{
  "n_kv_head": 1,
  "d_mlp": 768,
  "norm_eps": 1e-05,
  "init_std_qkv": 0.032,
  "init_std_o": 0.00494,
  "lr_mult_o": 1.5,
  "warmup_steps": 200,
  "decay_fraction": 0.772,
  "doc_mask": true
}
MLP neurons of a small language model. Each row is named by its layer, matrix (up: input weights; down: output weights) and neuron, and shows model dimensions 48-143. Each number is 128 + 24 x the weight over its row's rms, rounded and kept within 0 to 255.
After each neuron's rows, "fires on" lists the tokens most often at its 100 highest values on Wikipedia text that the model never trained on. A number after a token or word is its count.

L2.up56 [181 140 138 139 137 133 216 131 115 173 111 157 101  86 119 173 117  96 120 121 117 133 103 118 149 109 145 104 102 123 121 120 116 159 157 132 130 132 144  96 135 186 143 111 121 120 139 154 156 113 139 103 165 120 142 137 120 120 140 143 150 112 150 129 141 127 162  98 114 139 140 138 105 128 120 137 113 129 169 119 123 133 130 105 108 175 115 157 100 162  88 136 129 136 165 157]
L2.down56 [107 114 185 118 112 116 114 137 153 181 134 143 114 127 136 145 133 133  69 126 109 159 137 151 153  94 101 152 172 131 123 111 114 135 126 150  87 127 149 151  96 151 131 147 174 140 135 125 142 159 113  83 100 144 109 128 109 123 158 144 104  89 109 127 142 141  97 128 117 178 153 149 176 105 167  95 115 154 152 112 159 124 139 148 136 163 147 131 142 112 144 136 159 128 150 146]
fires on: "en" 75, "hel" 17, " far" 5

L2.up62 [ 89 177 117 161 118  69 184 141 143 152 121 154 103 139 131 122 129  98 120 127 113 101 153 127 194 144 144  71 137 120 132 137 114 133 108 162 118 111 150 152 165 173 154 129  96 150 133 149 144 113 140 123 104 118 139 144 120 131 154 137 131 110 125  99 137 145 123  91 134 169 158 128 142 151 110 145 145 127 161 131 105 121 125 112 121 166 120 156 149 162  84 135 141  77 127  89]
L2.down62 [119 105 148 125 157 163 151 155 149 108 124  96 134 148 102 122 184 133  95 140  66 152 133 163 116 101 116 167 133 130 138 159 122 139 110 139  90 112 150 125  99 143 115 122 158 124 127 108 120 129 101 125 102  94 159 161 123 139 139 125 128 120 137 114 134  98 144 116 141 134 121 162 120 134 154 130 111 181 104 106 134 139  94 125 128 144  91 141 140 142  88 136 135 137 117 114]
fires on: "en" 46, "ually" 16, "ively" 14, "ouble" 6, " far" 6

L7.up93 [ 55 140  96 132  92 153 125 104 130  56 138 160 120 130 163 127 123  95 145 131 152  77 119 121 133 139 152 112 121 126 122 108 115 163 129 169 141 103 121 112 132  76 125 161 121  82 175  92 107 160 126 126  87 112 112 139 128 128 110 190 133 150  83 164 127 144 144 118  78  99 139  82 110  83 103 182 143 161 119 123 128 154 122 117 133 129 122 113 135 118 125 134 128 155 139 111]
L7.down93 [125 142 101  70 121 174 189  71 112 140 136 115 160  91 152 156 110 142 166 139 108 106 153  88 107 129 132 172 135 125  79 113 137 133 139  57 121 180 165  88  97 160 148 118 130 116  95 102 112 117 110 107  96 157 113 123 120 133 145 117 133 143  93 100 122 126 107 134 107 111 112 109 156 155 206 147 101 151 107  88 150 116 163 135 124 116 114 114 111 147 140  98 133 142 123 129]
fires on: " |" 90

L7.up434 [ 90 117  60 139  92 158 159 173 127 104 104 169 143 146 130 135 104 103 158 106 131 123 159 138 171 132 130 120 123 147 158 122 155 152 120 147 158  93 125 112  75  81 125 165 115 138 113 188 109 127 144 124  83  95 109 148 146 116 117 142 119 149 110 177 144 101 124  86 103 113 150 124 114 112 121 154 165 120 137 144 134 145  92 134 125 126 123 119 149 143 144 104  98 112 108  83]
L7.down434 [ 73 114  91  93 124 124 135  84 141 132 124 125 189 125 125 167 101 129 152 113 124  74 130 107 144 109 123 143 113 123  90 112 162 142 117  71  96 146 152  71 137 124 165 133 115 126 134 125 119 104 122 128 117 130 163 141 137 146 110 115 145 137 106 154 137 122 124 174 107 116 112 154 167 104 166 112 166 137 155  84 140 139 134 125 142 123  89 166  95 129 127 106 121 110  71 142]
fires on: " |" 86, ");" 12

L6.up659 [ 88 151 189 167 108 117 123 114 172 181 111 130 109 126 129 129 113 122 156 132 160  76 131 116  83  85 175  96 125 114 135 158 137  91 145 137 142 153 102 156 123  98 129 103 123 129 159 191 114 156 123 106 146 123 154 125 116 127 119 106 163  91 146 114 140 121 155 124 133 123 136 132 199 137 145 121 129 162 124 141 122  96 153 120 130 165 106 120  96 108 115 157 139 119 148 159]
L6.down659 [159 135 135 154 124 110 171 116 153 119 101 121 114 111 111 127 162 102 119 127 112 166 112 155 144 132 155 144 134 144 137 132 153 131 137 139 121 139 155  82 144 175 131 181 140 148 107 134 157 104 105 163 131 106 118 106 179  80 117 146 140 121 182 130 149 125 108  76 155 118 112 138 151 107 127 173  51 116 157 138 144 159 112 120 137 148  84 122 111 136 141 101 105 108 104 130]
fires on: " Bro" 23, " Green" 12, " Ph" 11, "reen" 10, "ib" 10, " Mag" 9

L7.up424 [147 137 144 148 134 136 146 157 188 128  97 187 142 130 116 113 104 122 141 144 134 122 170 148 185 152 117 119 133 165 153 152 128 148 131 134 172  92 128 140  72 120 139 161 134 129 133 149 113 134 143 160  95 119 139 130 131 122 129 134 148 141 124 171 148 135 122 113 130 110 145 133 141 115  86 154 140 125 114 143 113 165 113 122 125 133 135 104 160 110 156 144  91 132 153 139]
L7.down424 [100 142  86 136 139 108 136  86 174 129 137 122 170 134 117 174  92 107 131 127 124  95 131 155 116 115 141 135 135 146  84 145 129 166 140 129  95 134 115 128 122 149 158 128 131 157 111 151 121 124 138 126 146 140 161 179 128 138 122 139 123 114  98 126 196 118 152 129 103 143 132 150 141 148 169 139 137 131 153 122 173 127 127 151 150 158 117 138 152 120 115 142 134 119  98 152]
fires on: "ile" 30, ");" 8, "==" 7, "ou" 6, " |" 6, "ordin" 5

L6.up531 [114 151 172 149 100 109 125 102 181 135  81 158  88  88 137 133  82  92 177 125 121 138 104 125  84  90 158 122  94  99 112 162 136 157 140  82 110 112 126 128 113 119 122  81 141 102 136 117 135 121 117 158 115 154 125  92 119 120 142 132 143 141 141 133 144 159 151  91 132 131 132 126 133 138 155 143 159  98 154 158 138 139 151 128 153 127 115 146 134  91 108 143 124 127 133 162]
L6.down531 [135 113 112 138 125 126 154 104 158 140 128 127 158 147 135 126 121 149 113 123 119 120 132 126 130 115 104 152  67 131 160 115 147 123 124 115 114 140 129 116 135 148 158 107 146 164 119 137 131  90 101 147 123 103  96 115 161 128 128 108 156 109 122 153 134 160 101  93 177  89 131 173 140 139 155 142  93  79 128 109 146 165 173 103 122 152  90 105 104 164 104 111 115 115 111 142]
fires on: "id" 23, " Green" 13, "ib" 8, "reek" 7, "ine" 7

L6.up600 [149 167  82 181 190 127 124 142 136  98 185 120 127 149 129 136 211 145 144 147 162 134 124 120 109 153 100 158 160 175 129  98 116  88 132 165 106 124 126  84 147 107  96 136 125 121 120 107  96 163 125 156 110 148  95 107 155 157 113 106 144 147 152  95  79 128  87 129 131 109 115 131  77  65 124 171 110 114  93 152 127 123 130 138  99 152 161 120  80 120 171  96 109 121 127 112]
L6.down600 [ 82 193 116 141 109  92 144 149 104 103 129 179 106 137 134 109 151 144 115 121 137  94 101 127 110 181 124  89 144 172  96 111 142 128 133 141 102 120 112 135 173 137 132 123  80 109 187 150 160 146 122 125 125 155 137 157  81 147 117 108 156 155 126  69  95 151 144 131 120 116 111 110 122 155 160 120 112 135 116 185 133  99 138 106 137 134 130 161 166 135 119 132  99 143 130 119]
fires on: " |" 100

L7.up108 [133 110  63 135  99 129 101 139 132 116 124 141 142 155 136 150  76  82 139 107 144  99 121 114 159 128 175 124 157 150 131  72 131 132 158 109 136  81 152 132 132  99 111 117 136 135 157 186 128 127 143 137 124 110 130 153 138 103 114 137 139 120 125 129  94 135 144  86 128 115 125 141 124 106 112 150 124 176 147 153 137  99 124  91  90 123 136 124  92 129 164 158 125 152  96 113]
L7.down108 [154 136  90  78 121 119 152 126 174 151 130 130 105 137 123 185  78 168 178 142 164  82 110 113 160 130 133 160 130 131  94 113 143 149 152  92 126  98 131 119 136 139 159 117 142 128 117 114 120 101 118  75  94 191 129  94 119 153  98  97 137 135 132 133 127 107 132 140 122  78 158 160 124 135 122 113 142 139 134 120 122 133 146 106  97 162 163 121 127 109 108 117 129 106  87 160]
fires on: " =" 42, ":" 9, "ility" 8, "\"" 8, " |" 7, " case" 5

L2.up755 [141 167 127 140 121 105 199 122 125 161 105 138 134 116 115 182 107  87 108 140 143  96 114 139 154 144 124  95 116 115 131 147 128 116 138 168 109 130 136 114 141 156 153 136 115 133 108 148 163 115 141 132 143 130 152 141 128 130 158 149 166 116 163  83 166 178 153  70 102 173 137  94 116 155 127 125 113 154 167 104 119 121 157 110 100 176 108 150 139 174  95 129  86 114 147 112]
L2.down755 [121 114 167 118  97 124  95 138 145 143 113 117 115 159 124 130 152 109  76 159  82 158 156 151 121 118  93 112 127 157 131 136 138 128 142 124 102 118 148 168  87 120 133 168 156 120  95 121 131 123 128  99  84 101 115 134 133 113 150 115 101 113  92 118 123 138 148 130 114 174 140 138 155  95 130 100 123 183  95 106 155 136 105 153 136 136 101 124 153 150 113 161 146 119 110 115]
fires on: "en" 99

L5.up7 [ 68 140  98 130  94  98 140 117 139 150 101 141  75 140 133 135  90 144  93 106 149 157 148 161 126 150 151 124 139 137 146 119 117  93 150 114 139 138 137 122 104 133 148 133 135 152 113 127  74 125 126 118 128 100 176 113 156 131 128 124 104 150 131 114 120  95 131 128  72 124 153  96 134 114 127 155 132 151 119 110 130 146  94 106 165 126 146 115  96 130 146 130  79 121 163 117]
L5.down7 [114 149 188 146 102 181 122 137 164 134 130 161 150 117  96 149 108 133 143 157  90  83 212 155 135  97 119 121 158 121 165 152 121 143 117 141 161 120 146 143 115  97 126 148 135 128 112 192 107 137 172 152  93 118 173  98 131 123 148 133 101 128 125 148 126 136 146 111 204 114 101 154 158 149 107 133 166 138 126 118 128 109 156 147 145 142 138 134 110  94 155 149 158 115 173 125]
fires on: "red" 29, "ely" 23, "ently" 10, "f" 9, "urr" 5, "è" 5

L7.up622 [116 118 107 127  99 130 118 148 118 104  68 153 147 137 113 124 111 149 147  79 123 117 137 165 189 120 146 116 135 150 152 125 182  96 141 133 132  99 107 113 141  97 118 134 131 161 128 148  93 133  99 101 129 144 119 166 139  92 113  97 129 136 120 122 113 107 167  71 117 115 122 102 143 145 114 147 125 117 143 166 162 139 121 115 131 117 106 125 119 157 135 129 116 107 121  65]
L7.down622 [128 101 118  99  65 140 175  76 110 136 146 125 158 135 158 150  97 151 121 124 129 162 152 120 116 150  79 153 148 145 105  82 159 116  79 104 129 171 130  89 154 113 132 127 161 135 101  75 113  97 104 114 118 132 159  96 153 132 109 116 112 127 131 144 132 125 127 173 109 127 140 153 154 120  99 127 124 147  97  84 119 153  83 165 128 106 113 154 136  98 115 113 153 123 100 123]
fires on: " |" 59, "anda" 6, "===" 5, "em" 5, "re" 4

L6.up417 [146 142 142 184 110 126 138 104 176 151  88 169 112 111 134 111 110  83 200 105 133 127 142  75 124  97 162 109 118  98 150 155 136 116 128 126 113 128 129 132  96 148 131 121 125 133 152 174 147 120 167 122 165  99 140 115  90  78 128 118 134  87 111 140 186 166 159 127 121 153 103 109 149 127 123 108 154 122 154 108 141 100 154 127 131 117 110 133 128 137  75 140 150 149 177 123]
L6.down417 [172 125 139 115 132 154 141 115 195 137 115 121 117  99 114 142 137 134 129 122  97 146 114 171 151 101 148 119  80 121 143 121 166 113 156  87 145 170 124 149 109 156 160 146 142 147  95 170 149 123 102 157 126  91 100 120 136 125 110 129 161 152 150 162 169 121 116 135 193 141 120 163 166 128 139 169  45 111 139 116 144 132 138 108 130 155  89 128 100 103 111  73  97  98  92 132]
fires on: " Bro" 22, " Green" 14, " Mag" 13, " Step" 8, " Tr" 8, "air" 6

L5.up205 [ 61 125  86 134 153 100 132 140 199 143 104 120  83  94 137 120 125 142 145 109 129 161 116 146 108 159 141 115 143 134 152  96 147  92 139 128 115  91 137 124 127 114 186 137 133 137 116 124 105  94 108 116 130  82 176 117 143 123 126 108 109 161  84 125 150 126 102 150 110 138 169 107 119 115 125 115 110 125 145 125 118 128 100 147 144 103 160  93 100  97 125 109  85 127 150 129]
L5.down205 [129 131 134 115  95 147 133 129 165 117  94 147 152 117 143 140 123 111 173 137  97 103 225 114 133  91 130 182 149 107 136 136 159 133  94  76 141 130 127 134 143 119 115 149  93 142  84 134  95 152 160 140  90 140 174  82 136 159 133 141  95 154 111 137 144 128 170 114 163 141 133 121 128  79 132 129 148 148 142 140 107 170 130 174 139 116  97 139  87 120 171 132 185  99 110 138]
fires on: "v" 20, "–2" 13, "red" 12, "vi" 10, "urr" 9

L13.up662 [127 124 106 140 148 163 145 141 126 169 133  85 133 148 102 171 118 124 126 150 135 129 139 111 141  93  90 120 165  78 119 165 148  87 124 143 146  90 120 132 143  80 147 164 140 119 121 123 115 127  63 101 137 153 131 104 131 109 115 129 114 128 108  97 136 121  95 151  98 127  88 128 137 153 160 142 127 152 137 102 111 130 134 114 132  93 157 124 126 226 146 147 160 101 110  66]
L13.down662 [156 137 139 138 144  84 104 127 102 120 144 160 144 123 151 106 116 151 174 110 148 145 159 157  93 137 136 124 102 157 154 127 104 165 101 105 133 125 132 101 152 149 128  93 142 143 148 157 143  84 164 133 158 120 144 168 139 116 128  98 103 134 169 159 155 114 179 102 121 109 132 109 127 109 107 144 121 100 130 136 179 112 138  83 105 107 108 103 163  77 121 118  97 142 116 133]
fires on: "d" 35, "l" 13, "ip" 13, " D" 9, " New" 8